config.toml
d_mlp = 1024
beta2 = 0.98
batch_tokens = 32768
MLP neurons of a small language model. Each row is named by its layer, matrix (up: input weights; down: output weights) and neuron, and shows model dimensions 0-255. Each number is 128 + 24 x the weight over its row's rms, rounded and kept within 0 to 255. Numbers have three digits each.
Before each neuron's rows, "fires before" lists the tokens most often just after its 100 highest values on Wikipedia text that the model never trained on; "fires after" lists the tokens most often just before its 100 highest values on Wikipedia text that the model never trained on.

fires before: "2", "1", "it", " "
fires after: ",", " In", " As", "As"
L10.up401:145101074118131131154175144111084135164130107135155177113139129106138132135117058065110149143145095105101099106132112110153113163150148094143123113129149109161146136118047107123122122142149082141180154103148103118105119153164104143114112123153133134133129149132175104130097136166180056144127115141137146138116149111125106152144119124167100102149121183144110125124124135186135072150121084123125123173157161107147118117137144127113133117115127132148121128142161140130111123152102137127132104126111112141136157102108110110122167149134103156090133100113139106105124110129101183127112148125116118141115113155153127105125138203135193155170111113160110110148115136138108146141119104124123125103121127110098090136097106123132122116112163151136126131142087122116124098111138179
L10.down401:123143117116136156115122083161137131105094115158151145142148126139143129166077141168133122181089112140111102147146159152149136136118122133121160105140148141143116117118118148152157109158100135167115126162118131138148121120155116124158093115108118129122158091162131135112081122155096162139118140135134174124128158110142094085134139161150108121120118190130100144103075099150130167187099103147119163104135131091124107136170134107110088140143107125090109144167116160110121035108151094104142154150132126100111156133136092133179111135164098139125147109098172142135141131146136163142120103112101126118122092122130119115109135126138122088125130123090093102046123183105089164110120135151118168102103118113136156143138121148114122147116125102073124116132116129135129154121142142

fires before: "1", "0", "2"
fires after: "2", " "
L10.up715:116141123130137139105161152137155097125147139127140124121138139062154104093081165126101123130110165113142120141136131133157154125128099129124113141140142115127113162091104162177154119134133158138157122141107153122126143112173119118079083062127113151118168112145103165127098131137139168146128138152113149154119143112127150115124104128125130085156179141169116095189108123114123111180132127158110105146113121164078136119127156168091145100121156134148163143170104133125133106199111119166138109115145125126084082133102128126174138140110128157167113155068143129093090155156101129157103111137145126131092133115107100134130092110156115120103112125094113120117127135136151132104113150113121117142099118106166145131151098182126200125148150147092134142142121125155120114106114162
L10.down715:140101110122098109137117143166040135121090166102149120138172102136105123102151168092077115119156145085133101098124151090154127120132128110118128158149130121144142138108142133107112060085094133136090150104148169110142108145154116144160115099121130132157159138126132186094167070116137149121133130138149112151133109154132135141123122090143105153112072149106152157103116119131121107103111114145163147107136129112153102189108119111147149129130155107107138120102136149117090105139126142125175126138060136123140154147144117144136084156135134118177136133123161171146117147117133156090151148157158110128189144177147132089126117138113124141137127105103123129149165114129162110158096132150122158114105153140124175095131124079086113127128127127165121124137139119127138108133100142

fires before: "0", "4", "1", "9", "5", "8"
fires after: "9", "8", "0"
L11.up507:173118129137150193108178105107127098103114134144164150117182118096109123140089138132180103114113141122115144141130108158130135069102085148110127140169134127111107114136125144124161124171131113128164127164142121153089049166154153126116114123135147126176116117118149094119115121117096084127122109120105110128136190083126095149145152097115158139151159096136140129130162159129154129138146150117092126136130131137122139080133117124111137133122122152157144136150103146126165126152121176130143132097104131123118146115099122128168156093150116095144125132135116098072127111119114131161121151143098093132099127116130124141134141138130124127151120157115123149098093190139083114155145129106106102116163162111181126147107104108155180179122097137125143131164113124147111069125164166
L11.down507:139144140110112136127151145175146119123136148090121133164107128079119096114116108129099167149099154138137148113103107158140132117073128103174139091169116130157140120114112117143111157145140167125171093104107125136148105134152157134107120136108092131077122104137130163106104117113145118158141125128173128121115091166103131172143134121117165101126166160090133111159095137122203102138131108094114154140142138139134138115101130155133154124111131084134161136143154136099122125130134135140151141115156120133040107132106124146138175136137138149137118197078160080122101145140082088086136102118134107170101133121123154123147108130158156085122114137119138154141133109121135101125184134129114137125123136112095115093122134121121177146136121101117172164089116072109101111141152122

fires before: ")", "%", " |", ":", " (", "\""
fires after: ".", " Ge", "1", "2", "A"
L11.up174:146115150126114102121120145140144131060098097195143131120174144141140102141108111133116162118120096095148097105128127141128161098113081133108160121107150154103114130104127153092132099129155087142144123151135070159108086170143130144073143113106132104158118111125134102128131105133097101131108134114062151120126165154144141131086118143116130144090149109121122156129153128133130145123148095154098109093117131116088171154118126121128157108114120142115112126151153138135141120103132114116089151151094153121188132124112133159156121145108143134081174140118084183100123131087153147179165143102099145145122153123082116144121120094129117166153156103113142117171093156118122147120168149166140103128091159112154133150110139125187142160113113125101169115149126134149128168115124113
L11.down174:183115143149140170127106125112148160110115129118078143135163128161136139116144115110178137129134155137143184094108172130121120125130135107130168123128102109181119114147182120135115129120109126114099148099101112102143151124118125132136094124093134164142099128145106075140125097146119137117159136112128130141115141128130090122166147111144170167150157108137111192081147173154099140110127095147125105080126143120137175113127143119154132113148143155082136139113132120123143157102149173131090090155131157153117110113122148089096073103146122143116132099140130133123132109147131087133127172096134120162149113161152122124124122122051085131086125142074181112122145124118168121140119108098139161153113112121123156113155116133121117100156105103114096114146171142149137086100120087

fires before: " |", ";", "\n"
fires after: " |", ";", "|"
L11.up656:147137143125147148147161139123139134146068136122157125153144115132129137169109118123121092097155146121129100147095110149128109146156136109127131151085099137120111151123069093128072124156155133085110143110196106154106074096128140098104109105121189122118106112146136087138101140124163088161116107126154162161174143130154131085119142169149083128146135151117128133125110148126148112114182107122134121164116101127124123130103122115096095161144098164190105093148146168104145152128145149096099148098129173135127126117134101114114129110085109132119092132113132183099129143106127141080155150122164144087110101103136117106138158114148103109142123160139167155182158108144141146130106111165109124053130115141130153133109123126135121131133140112104118135104150126150129126109117161
L11.down656:149123123118189151165142122071128140118143165126170107097138129124120115140103115123134157107128155112076086115112143067096155136133123129133142155094141116148085122103129117122096106117153175089098138186113126126119134119108096128143126081119137115151121098125127104138113124159110127139145116148108130120163148120166131093129124129128111128128099171120124138141110104084130155131130178133161124130157120111147121092141183111147102173141065112152098103180131164100107108133158104115126129149150164161193131106156151116139133140167114142104130124143135146084132096109175185121084145139104123137115115144124186090148145141141112128110127157162141122168144113130135135115103164129132092083136118122158156129109112126142129109071130115120071140143134147124099130107106154

fires before: " |", " ", ".", "2", "3"
fires after: " |", "|", " ", "\n", "1", "2"
L10.up534:115110133141117204133116135097104074092130128156133100097143123144124109108097149148107129079164105099151098136101133158106131145148119145127119146103121096088153122152131142150128138109124107166088118110121159140102117123116144099108119145081147131190122152102159134126089154136135151142127135102084111096110156118147108106107177142145114169124153107135151113125112141102117146190130160172116144143096111113168118152125132091103126147120142145167118104162134146124105140146156161128123129124094157102159147188115183105109111155131122128127137125117144128116094127152103124154126135097150143170122126110137152140102122196127148137178085190144165093134111136150130128126096103111134122098131138088129136130139112134092118142159172108117151132094092134157117064108134127
L10.down534:104149141115112118139137080122122151107135121113056132147103121141142147131102116140128120114110109146151103100148142088136087136081106148077168143142132168118132124136137145127174155130124141107038136108114155140103145163126116119130112106148150157144126138120124155126160117113127167105144121133117109107117156144106154154055159099103103171126178103129169133138116147135135151137162123145183146161159127079148118123109138122168131121114103130097126136123138142077092073181162149138111096122146133179154141115134215153109141113123118120152121116103159120119139143129162114101121132133113126128114130102119119126091085133125139136126147133084120094147086096187111103111133133131111134140134135126170136116104178115119138119100137135090111160139120153136142127126092117

fires before: " ", " |"
fires after: "5", "3", "8", "7", "2", "4"
L10.up114:135110157125104138147116092107114172125123070118151140122095089157145131143094133112170136117107141099154146138126103164089164160125160117131162123119115096127137132138148133098129120103131151119093110112165146114126061136087152116118133105121134100155086157132115130171108187133137113131159117126125121079121122125137095140118141153112110141106187128137173116153160181153144126132132126148077133124124127094139146119090119159109087153138106139108156091151127133111177171084156138120145139106078112185166109146126165130106146118103125090125144141132140168115122138096113122137111141127097142114108171164154170111118154133131115136120096163115177082149078105103110109114132138172100124152139130120105163134123127156107100131115144127078109154129089122130130082136115142
L10.down114:142157160117116130105139076134117143116117121108154174139143155179111114095085122123142165096117145130150140116168092147127137164138118120150124126141108119125125111113138160136120118135122140173135162155119160128141104142146138101122137148130125128163136139108115127166107122109131129131135110107181145136075123178122137186120116148102086123130147069116116092154126126122053121103143085135108125104122088099132145123113111165106139107111120062129148126120104108147118155082102117190121155150167129103145144103130112103138165145127157141133179119125151166149116164159058134137149146158133103168092108094155120147103126101125144149118143135140082136140125126100079129128107145075141135123125141136096085136139152142143098120119165159114112147120106122146153097161162085

fires before: " |", ")", " season", ":", " ", "),"
fires after: "9", "0", "1", "8", "2", "7"
L11.up514:115149096142105114154087119091142097105140135145096142130155131121119129125143111151119206138116108152106156165110089140149175087158121103160138140114148131133157117145092155115104098128121086171131159146156125203107089156120139123131129098083174095121169154105167104114168108105126054125122122118101115142138145097123153109102114067120154112138120131122109146121122136143119134136176098116135125131126078181150145152145131128054111106130116121105103088136147143114130138164140165127141149128152128139132132127086123123169104130131149141104090134150122147141106191106155146155117137105112066135112129162114113122144141170117158116129127134132116154130123131125146151177131136142171122105118120109129121152109083137132137148144098154102109104134160116134102104135099134
L11.down514:112123102162129134121099130090162154135145114124183133103125111159114131122166141104134114157106128141150140144081105176121134132165109116100128127155112146146077126145123166136151132121080137137130136129154105115100139135112105130172147128157129117136087133136105114142132148176139097161154111135137081084124100140120134143090099105105131097126165087110135127141133194121131164118146137078122117147115114152144123107118110096105145115135103138132119140127137135081152149134143142159121131094060130145144135125131191116095164092101132120120108164132157093113098174094167123118141092132151079109085132141154103123123111146133110153167107113131118149185153122119112146152124137162178168086125104113104123074150104125131131146115161175118151146108164135146164105128090101

fires before: " |", ")", " (", ":", " B"
fires after: " |", "G", " K", "K", " jump"
L7.up230:141171167095192135118117094118116142102115117160170123164158122134118124121119122114168163115139119148158080134091154120113109104161108121136110105131113101073093115160105108141155121129138123092150151103114120120161084101148156122086059094130131088138143106128168110145097150127174105159156124135139115118161152139146135152105091124126107117095121123139094096119126140128142172101131112123105129096116141122149198114101160123111140071155184151159135121181132104138143150106157164150121129109089138137119146130101126120109124111127153159107105109117157128135166156139135165181140099133111107130125162119119152121112182168127113133155122169104121086129069109128144147139124084135127127121104091126176170117121134124144105122144125130109117134116150130126112143158129136
L7.down230:108100159125174132161165113122147117122164137183131117124117125154137150109158166119155134120130131121120151144150174117145142105120166098092167129085106152074132130109092130175102150097144093105123117109166134185156131158140138110144141109126154132150150114111123139131122135095147138143167073087076119093119160148151155167129152134134129107176095155133085145094122114119156126102101126166135100116164127148131147105141145140131143131129128123114126148120097098110156139116207087104151078104096108138126135175108145088090133174122131123118128141125141109105157174094116129175131131101145131111111127144117126122128118139118129122153128107077134160069076144174143139113124131098169151112093103121157103114131125107105110153130108123135116123142124120111078145126117141

fires before: " |", ";", "\n", ","
fires after: " |", ";", ":"
L4.up740:131148147134168119195175129099093146125095087120141131159143119128111125130097106129132092090144119095136091160107145145134119146126096136118087175111129140121118140095106096154140145125140114132150123143182151132168094127135173121123058127105175098142111130137167127156118140154142128142125127113152121216156095135193114127126134162166120128140106167159127106129095148115122105183113108094115133148142136114129162130158183119131106128110117123095084110160117143140184139118118138090134126107094148157117118144137110153129126137139153116149102130150121152121153135101120119144124098151115146062120122129130116084137162077142119130169141170146140107142144141144121158138131162150120108090136089135142116125156167125165100143139152138141096118160135143118140162104143140
L4.down740:139070161138125115116141123112187150166086132122171098138139113086119112137158101148141137122120117141125108116146136106157145156136105168108136119134139142156113152132062132138092092138114163075135121142114094123136120140142120121116141148144123135097142087119114100130120140157157105131146110130148116126156134130129170107120142124104093101143096161144094117125090157094119119180129129180182118140118108109120164092176142108109133133134091144136099164162133123142089132155124109135121159131173182108124116086141161183110126152177125145141108117115138160125126168147135127140116128101143143138119133109089092098135123131160128151159107126147107103103108097131147141070145162142090127062087127099136098128142123103123137155118148115129105115138164092109080185117120160

fires before: " ", "%", " \"", " |", " Al"
fires after: "\n", " |", " Party", " Votes", "2"
L11.up79:127079126160125141098096091142118119170119139149109099106164113183148085145117148152173135104152100129140125078134160156121085128144098091123089147136131127141121116133171088078143119098148131134157117099156128126127122109121124153093134126093125120139142160062151119114150134106149081118130071102090111125111159133168121125103092122154125150091170151114151091161168156146114094134135162068149151127129137131150151163117109074114136087105122097125142078144115126167141132151084153126159141094133145088124114131099161128137089096146124132144136106115103133111112155143150154112116136149115166140109147152134163118107138136144117120136102162120137141081108164099107093143133110122113143116113155106152149132091124141130150171154136145145085155108108146139140103142132094
L11.down79:136164157126162116158092128119118154116130161138171122105144107113103146143126123115159168117113130147153138089076117136155108136174112134114114166108145142114093102148157103115153134127081087106139122150107131127155141174150106111153048132094174123161127132153153137100145136132088126122158135155085128118140145137098133108185148144176111201122123096117132083114159119140152130090155133115114107112124091118116163143090139172149101119116167117111106126116175159091113104138158136107113138109072156106093137164124140122099108132132144110132119146122116109132127075118139099124142115126160146127166146149111168159138141090152134122139117114104135094118115093114122141100144146158139122131119128160100105142102163109125101155098120164117136105126125122069089149153154151

fires before: "2", "1", "3"
fires after: " September", " October", " August", " January", " July"
L7.up603:145106134125154133127110117114113138120116135107130178143131065106123110127062100119160130145118114137078101138093103114154174147152154135137151135095111132136128138131148159130145190141147136131152132107169104091160130152132130131095131100127125136127122083123140153141144160082103123121092143113123123095134153150100144111140102104195150093098134123102101131149129138147156123081172097106114174150145123128126149085126137122122118132108165141123144148156103112103139126139161124144118160127089140117151103102138116119132193101130152137106133126116156159147163148117084123129147102111127136209108132120082092123115171181097136201121131154153121137160108119128114121166104135118109122093134178127137136112106115173118166116132133095117106126092106128117112120079105141
L7.down603:058140112123126142111163142123118118102128083140140154126114150124138140152148141139167147159136133166148156127137151150100150130086080086168135132117115128104163095101157106117097112141147165150132155113086166089115177102157122144128140170104133142131112115117142111123134134144141148159119131138128158088141112115141114156147145155117133147151106144115097078091131142133110101110091140154122153132193100086119142151117111126101137108111139091089112096113141100123139072131129146148098138125082103115097155171125118124156100118092168096142104139124160116138108129137086147160115145163122125139105127137091098181141161101109130091143155126043146123118160136119121158106127141138084117163195111146131148122144108164122141104129164118127109133098101149112137153122128109

fires before: " |", " ", ";", "\n"
fires after: " |", "|", "ung"
L4.up618:117125156118128154145124106127123124111118109118160109127137118119131123167106137114127124120115138161141122143121173145142151135106075161141116126143152126085089122148158074105136110146137128106115142156118158114185088094144154104111056164127100158101113103098130130135099159153160144157135094110122121122160081119157094072112123156130141119107114136175147092105116117129099166109153094161100082141132099113118151156103170160123103145114141137095105101147176157118132119131136181126125125111067127150128126152142120129107107146080115119129147139103131194104161158110091182128171128151116143128123114136128170126127124100112101120180121133124127138129143113142122160106106140132113088148116107126156148125167110097174104135091111117136132173161135124126125161130188132
L4.down618:122078052129135137108131141127118132131147123130140129138151182169123123158179130118140141141114127124135178108141150090164119138129079106143124092131111124120128134122113111118105105140125094141106139156151070102130082118104146118146132143118067095106106113149092110105128111146149121102084136126152118107118171118123165166142137132149143150088079166105161131086179058105099123103128109150156126172171165135131123104132133101148151127126134101057169149146127148124136119125122162113145124126104143144127126112097142100099113131101128123166127164133135104144170144131162140133113117103132096122113094098104160133135116111070111123139150121160125120135149107142145104104141155157139131137125112109129138127117121131188116145145152132135137102136138173097162151192138168

fires before: " as", "-", " Species", " Clade", "\n"
fires after: "\n", " as", "s", "i", " =", " the"
L11.up491:115130142140126113132105154081141128126131141161121121127120119137160106083135102112158105081066118122150083118125147149109120120137120144151080137109140093139137081121117142154133141123163134122110101119120147146089107114114087114121110108132112172123131161155145132104109144134119136128113050117111134141116138124124164110143119167107157084080162124145107106135122151100144110101130109153119165118139134128105127144157111129126172137124143139160190134121113127111134212133142110148128168119163142100140130132121168105155120161089110179149097124156128144075173115129116123123112117122119149139099125145139115154070169123111089094160137069124115124121147152110117146178155137110155109113116108150150140124113092194147119141165124092146082178113114107144114111142113143
L11.down491:113076139086096127175131147139099154147123163156178126132172096113163159155090103110141144099126144130110102114114149145118109141159134146172123111145126110166133132149081139178093139134108159117151139105160114150146115132131132104133135123147130133126169129146057139144086123126099101140135153143125176136118118108112125109147128134173142114100164107111136156102147124141114122187108113133119151161124127133120118090120091106114098140156107120131108080159154134166102110115095127170077164117083126133144097135128149147137186139150063121082123123127147126151135097140086129160113124111114108109104084125156127123121080139124126149117087134110133134112173183114111148174115127120118169089121133146139159067133143135117121129116129129107118166102123161119125140132143163

fires before: "2", "1", "3", " "
fires after: " May", ",", " March", " January", " December"
L7.up559:123111136127136124126125100132133116148134145111174144116183148129120129129094125110090154116114137096151141151119084095103091073144143118147096131124106127142104113147119106113132136153131163104154105106128121118132135168157119142107094127135111143082182171136173132123145167143128105132128109179158093137116131103123085117160125129190132147159173121105087130110141160159170140146149131123126117147123119154204117127101116155076090136114090131093127130170136125104151175119125157105151135113148111146091128104106121131125153130096109122104176128144112109151202145098072115144134118132107150121120093115156141111153151132130159133123120117130134132142093147141116148115153078137122080147149087080142125120124118166163169100137175102143139130103132134127142087104133153
L7.down559:092114150129139085163134105135092123097152139153134145098111111166125133163092135111119134167124143171133138156165145141150110134131080139156124131130131160118122084140152081121088115112127111158143114159137129130118163123143128103126171115106159128128161152122131137144124087132090177079133111116174150180117132116104093101145103116168136117115092157128073119133125177144148076065113091160088126087102158176093147116099119140139113124146113121080116129110134131106162135108160108133124184116135137121146165151150115128142169137152120113108124126146106139159146117114137141129161119139132091103108151089162166162159131144122123123112159136116098153106123179109092117157094146110135068124135098141108122137123134122103130131088119162121109106144164111098113128169127128

fires before: "2", "1", "6", "ia"
fires after: ",", " an", "en"
L9.up692:160073147111145177114129137166087121113123163122120124132176124082124125098093120140091133112125121098151113110151117106129132136130126139107125102118157132128093149111053147149134121128146152170171148126177161107107126153119163115080113126114140120139134066096144148158126121158116132114135107160147114175143160115138090115144101126158148125167121124160151124187143097134180092121139139106148080143103101156094151129133123148105122141142162140150103137133156127111131112164142126131124143131160108090094101083120115152147141137111081155148092097122132101152148148105050132150112128121096157127110136130140139133089123109154119104165139125149119106103082162143137151112155152102146112111098151131105167150130125149118165111106134131130131138153126121151117146168119196
L9.down692:077124144117131154101104181149145164095131123116104131137124152139097137148172135178105136152120130078151118124121166151153150146167124117132123104169114155110128150146079152101125118112149139157138129108110122109148114155144144147153122113105126139100133116140121139134110106123088151095129120119119135070166081146140084130161153151108084120143091163153082124113135136156095116132098092120157116101122174113134154156158166141130163118121129129101121126112121109173109123130111124121142143147088132139130153148153084091105088149122123152103153111159176129076080114139123114136156121117161113079088083137072123151139140117128100102131188136141124118125141146131125121166111151161114115171122118147126129108158148113124109112163055097140150113151139117101136116122181152

fires before: "\n", ":", "==", " career", " (", " "
fires after: "\n", "-", "Personal", " United", "Early", "International"
L4.up186:120183112129124118102195126096105148103112102175152145127209153155098127091126153119152142173183131076098125149123152128112151123181167119124155119107106111081144125150159106129133126098136107130174127125097132114129124145119116108117160105131147111132146128140124139139129130163177105118140148134115142139161130144137132098114144120130097145160182121152088128164137104104157150137114121128126140154138124119133151103120159058104130097156123113148071134111113124177141155115124083135107110141096140117132117146103119162127130116137124075102102128097080123121148104184104143115131097168078119115111154149138132149154135153119128133158156178169152136132138110132132138144095113120121127122117061118117121143153168163103118110154116140171107111129119162126114123117107139
L4.down186:108144106127095105137130138099108141127125153094104109139100130118117157127107157121132147111081110139134162123120150110116146155154154121134118133091111142114159118183167109104162159111137093172154144105095118080140142141118105135077142139114138113104162124145167106117143121134139141110084130124118165151106093096151140105104155127085105091127137123163139096119179114153121107128155196132156184119125127113123162098122099132150110103144121116141166100106093093139155122147078090130136131146151108107133153111122141166126128153130166100136154122100162124091127145170147125128153161136141122068170178131160147155140156160086119152111099129173138105120098179117140135119127148111108089166094131124126088126125140106094160137152154155105126090112134126122142079123154146

fires before: " |", "%", "\n", "|", "|---|"
fires after: " |", " Ref"
L9.up46:136138125122142117157119096102131094129138118103089127094138117179125141111120136132144149117132121115140105146154115135117120144148133102168133096136170131088115118116120104139132148110148159115127126148129168124135124136104167141085128136091149053155106147116205157113149110115146107142115100082145128127145158115125142096139148149081131087101135120094146141117105145129078143128171120149162115181127123163126127122121131118124106123094144132155129069135127115076132141178121171146151152137157179123142109109101157121133133103180133109133089177094174163110155134139105154126142146139130128133113168110102140129152145160120120146157112123101196087134084140142137148118107126162135153051126141105120139141097147126119114147123084068145126164135108120108151135111123143
L9.down46:145150112173149096121112113119158101158130121143117115137127141150157115127164142123153122078096161151148124136097168105102151117086173101096113160153101114111141128148090144114109101133120155111119088113103137180138138146152117115109069116155147147103130158099116123155129122111104110155128114149140120097147159165092148113122123123171075113144116155122109116106124133165136130172128131108147142122097127160091136133131112153147131109174141112148114143135151124109137124136094119151108112133114115132104074136106166131150060157070154085137159145075109105117109137128154120112136110128172133158108100169123096124166116128136141112110142141150172083171124082166124093101115131131116131126094111146130123144126161108178124112106134133148138150190112151123073130100168130

fires before: "9", "0", "7", "1", "8", "5"
fires after: "1", "2", " "
L10.up710:157136126095157160156154091145104103089140174150124140145082144123093162119113152130134160136164085106136127125148154147112118140151118125147111131112171119155114114109102109114124142160135089137141114145137123128113139159118140111113143145129096104158125161133107163160108148138070098098138133135154205126167173098142110062112098116106163092146130140119147102186217131142130095130131119113113104155116096183124122124140104143096107119100136139119109104129091130131117157116080094128150133110157107128088103130163153154123146100122124118150089134110086094145149126109127116148106143137126155123125100091148123140152164152102116123158148122123129132091116201106125120139096158130108125139136170156110122124094134107153152127144137120145139134136107118148117067139132156
L10.down710:124135117103149106127134159124123116124085122127137123113154101131149107146120121116140133103095158116093140108129139115125172128099127160112125135127110139113129137135105129123120097146064151162125130113149124112131121082094160107113139113147121133111110131119113150104109131110129152137095106115121121141131134119146121154128145123133109148122137105100135107132103128142134177124112092131127133120094133152141149113105119126114140117153149134132155133156125128095110173143126144101133105152133124160122144112125144122155144137122107165124129115135145120131173160115093124160124109102100142135255142154111104162142160144156103143128114150124122133135150109124115101115141120131121121144138125096105141116141098111135144126145137149080112144090116144094107146150151145

fires before: "---|---|---|---|", "\n", "-"
fires after: "\n", "|", "---|---|---|---|", "s", " as"
L11.up815:121129123165121160158127088116148093079111116110135117151115112111134117128108139136114122092164129102175154157093134088133137103126176131100123106136124172128104114139134134144120136122142146142158134134118112148104125110104122180109105123116144131106157106135164129129140151169144127100134094149150117097169126113126139173148113149139158134147127137169116086137131115114170114120123113137153130124125101154104144102115057068103125115101155120117115105138155126181128138144093116114181173078136178150134118136146172109128155133136089134152149087143129166157129153202116116127149167132104112094121129149075112125122138140124110160125134141139134121151156147121142045140090064110102122146138112105107134144120144084103105114165165131115121159097111154125125121147158104
L11.down815:124151137146136101146155140098153147141135123126161136110116133111134148150145105119099156124131091107130067120125145133117137119166095124085110144099126112190166097098082117079148160111155141100133168136142141115113154153080136132142201126141097121108139127171087173111102102128112147119119181112127145118106144118118131144180140104139099079124152136143141143135148085096111123123130140116157131133132145123121178151141122116144114146122131112117137150117098078146102151134170097167113122097121109102107101121140169148181164174123163107139116117092124169144111094091109111119147086127139116170056154139111204113131126159101148118123095135139128147137138164118130112161098115115135111157152147099087090146106147126114129126128146132112133103142118150135139160124125131

fires before: " (", " |", ")", "^{", "3", "2"
fires after: "1", "2", "3", "5", "4", "6"
L7.up959:114164142138113142122136115108078130100127129167159121102122125135136114161083115113112122133094136154127089122123123209104128144130151147141143134136127112110138103108151156147144126100146145113129144106155103123156048102126108129075148152127158092138098133139132135120116105120125152081145143139144156132190110105141139123153141141128144146119179137158134109137156122165111121124128131088122119144146143111138161127082141135115090085108141139114104137123182113148196148095130133102156114084067137152161125146114112136158151104110154109105119141170139127119135137109113124138160113100066145053111147136124131137129147131151119149119110148094164105128110150129094095129139139169117115146154076135197119090135141141160143114166113105111120140110135138102094090152107133
L7.down959:112118122096116110094106123105120128158084112126160098130121116134134148146110110139189124122128133156158112147063144126121136161151146128152134136138111153134121146140138137136137170177163131145148167132105169095132145118139134142111105105156102099128087138093118103146121170109133126151134121123137100168156079121131119119095102132155160168129101133102135109119155113119146162096113145146112144134151151076114146076102132150102149130157115096120130169145141150121145119152118117144084173089090089101132130124132125157140115178112142106133138106134113116086117172108127135133153124119135122064116191118142120158092133101143141127121189132128168091112134094135101165102124078098136173132114147163101108150125101131119099099112112135142129141186126082159121161090143089

fires before: " |", "%", ";", "\n", "."
fires after: " |", ";"
L11.up599:108123123125142124133143113136093138161140110118153078132101119141139097100126152091108123120141108076139094124113140164129108170150083140128160142107173165125103123113081108138094120059150169086119108112118148122111073130116150132095151105117168088150089124103190145124121210147127077147093127131139151128116128132141146135145143180076122143100145168100137092158094128125116103155149128135136135140141138136113135132099125139118089130117127161087095123157144137127129145103120136142112173101143104151112163079122151144117132139099138130173159137129132173115131143135130144156169128180158141140111114135115148135149155153137114138157097146100145134147111153168094127142142123133100107081105129159176143156098136109100128122144159096141099155129136090112107122132132128
L11.down599:133118105174194109177127097125144109086077143114142087136091130137116132153113127145075177057140140165154184119100116133095130148125125146131121118155118109091142164164144129113117125132172139193148085135123153130122136149097114086090128159143124162143118082107165140129120131122093123142164140116121101109134169133139161130159108129112135114136108159120101131140106121118135136114137136104153184092127115113137125136173139106128115122126124094164130097133132103128159118136135119108142165152165156134154095148113158107132057103097118136141157139116181161112137099122147178107133150140126116112086146093101108135148129097115096112119146150087147130122130102138115178119133086107126104143097126130144106120133144109147076153120096155125147168142127124150141125114115116

fires before: " |", ".", " medal", " ", "1"
fires after: "1", "2", "|", "\n", " ", " medal"
L9.up363:116126151102146130112088146127124130144113066148166148125166135136078116161103128135173160093140067057147109119097142155129129116194148112121124139099104112117116133129121109144160113138136122110093152126135125126151106123167123120097126113129165151116164137117134122119162127124147114120147122119108157152137156172150112122108137132189063155153145120153091121138163121124160095113138107118102111110127117104163153141128160119096143081137096122121149126147098130095172188109169178120135123155091092107121123137109150125145129122082106167123137139133141179151133109090135163161144150139125153118111130126128131139127119103142130152128107134095121117106107147127092121119138115133156135126111094124124138152141077169200149178117123144101137173123085142121143097092138137
L9.down363:162119105126157145148159138122148145139091106128111106136091114121116166102113147161155116119132088134132120077133143133111165122139105151138121154208102140116159172138107160125119145072135106111145124111147099118120169131122102171130140109133160086154144082131111163138136139127150136071098138114131117116123128147113138199122130138119124122150119131065106106107163121151115154133146124185152129170153140141162118100147135128115142103150083118130126164129104122122123104132158136110087157088099144135139129156136179123118136163108117098124149137148130121107116110096114149106153118082146127094100128113059119157125083134133126114121159144136094090142097103119137122165092129119141146121115094175110116149149167180147161131143090147114099129166150117133145106114107082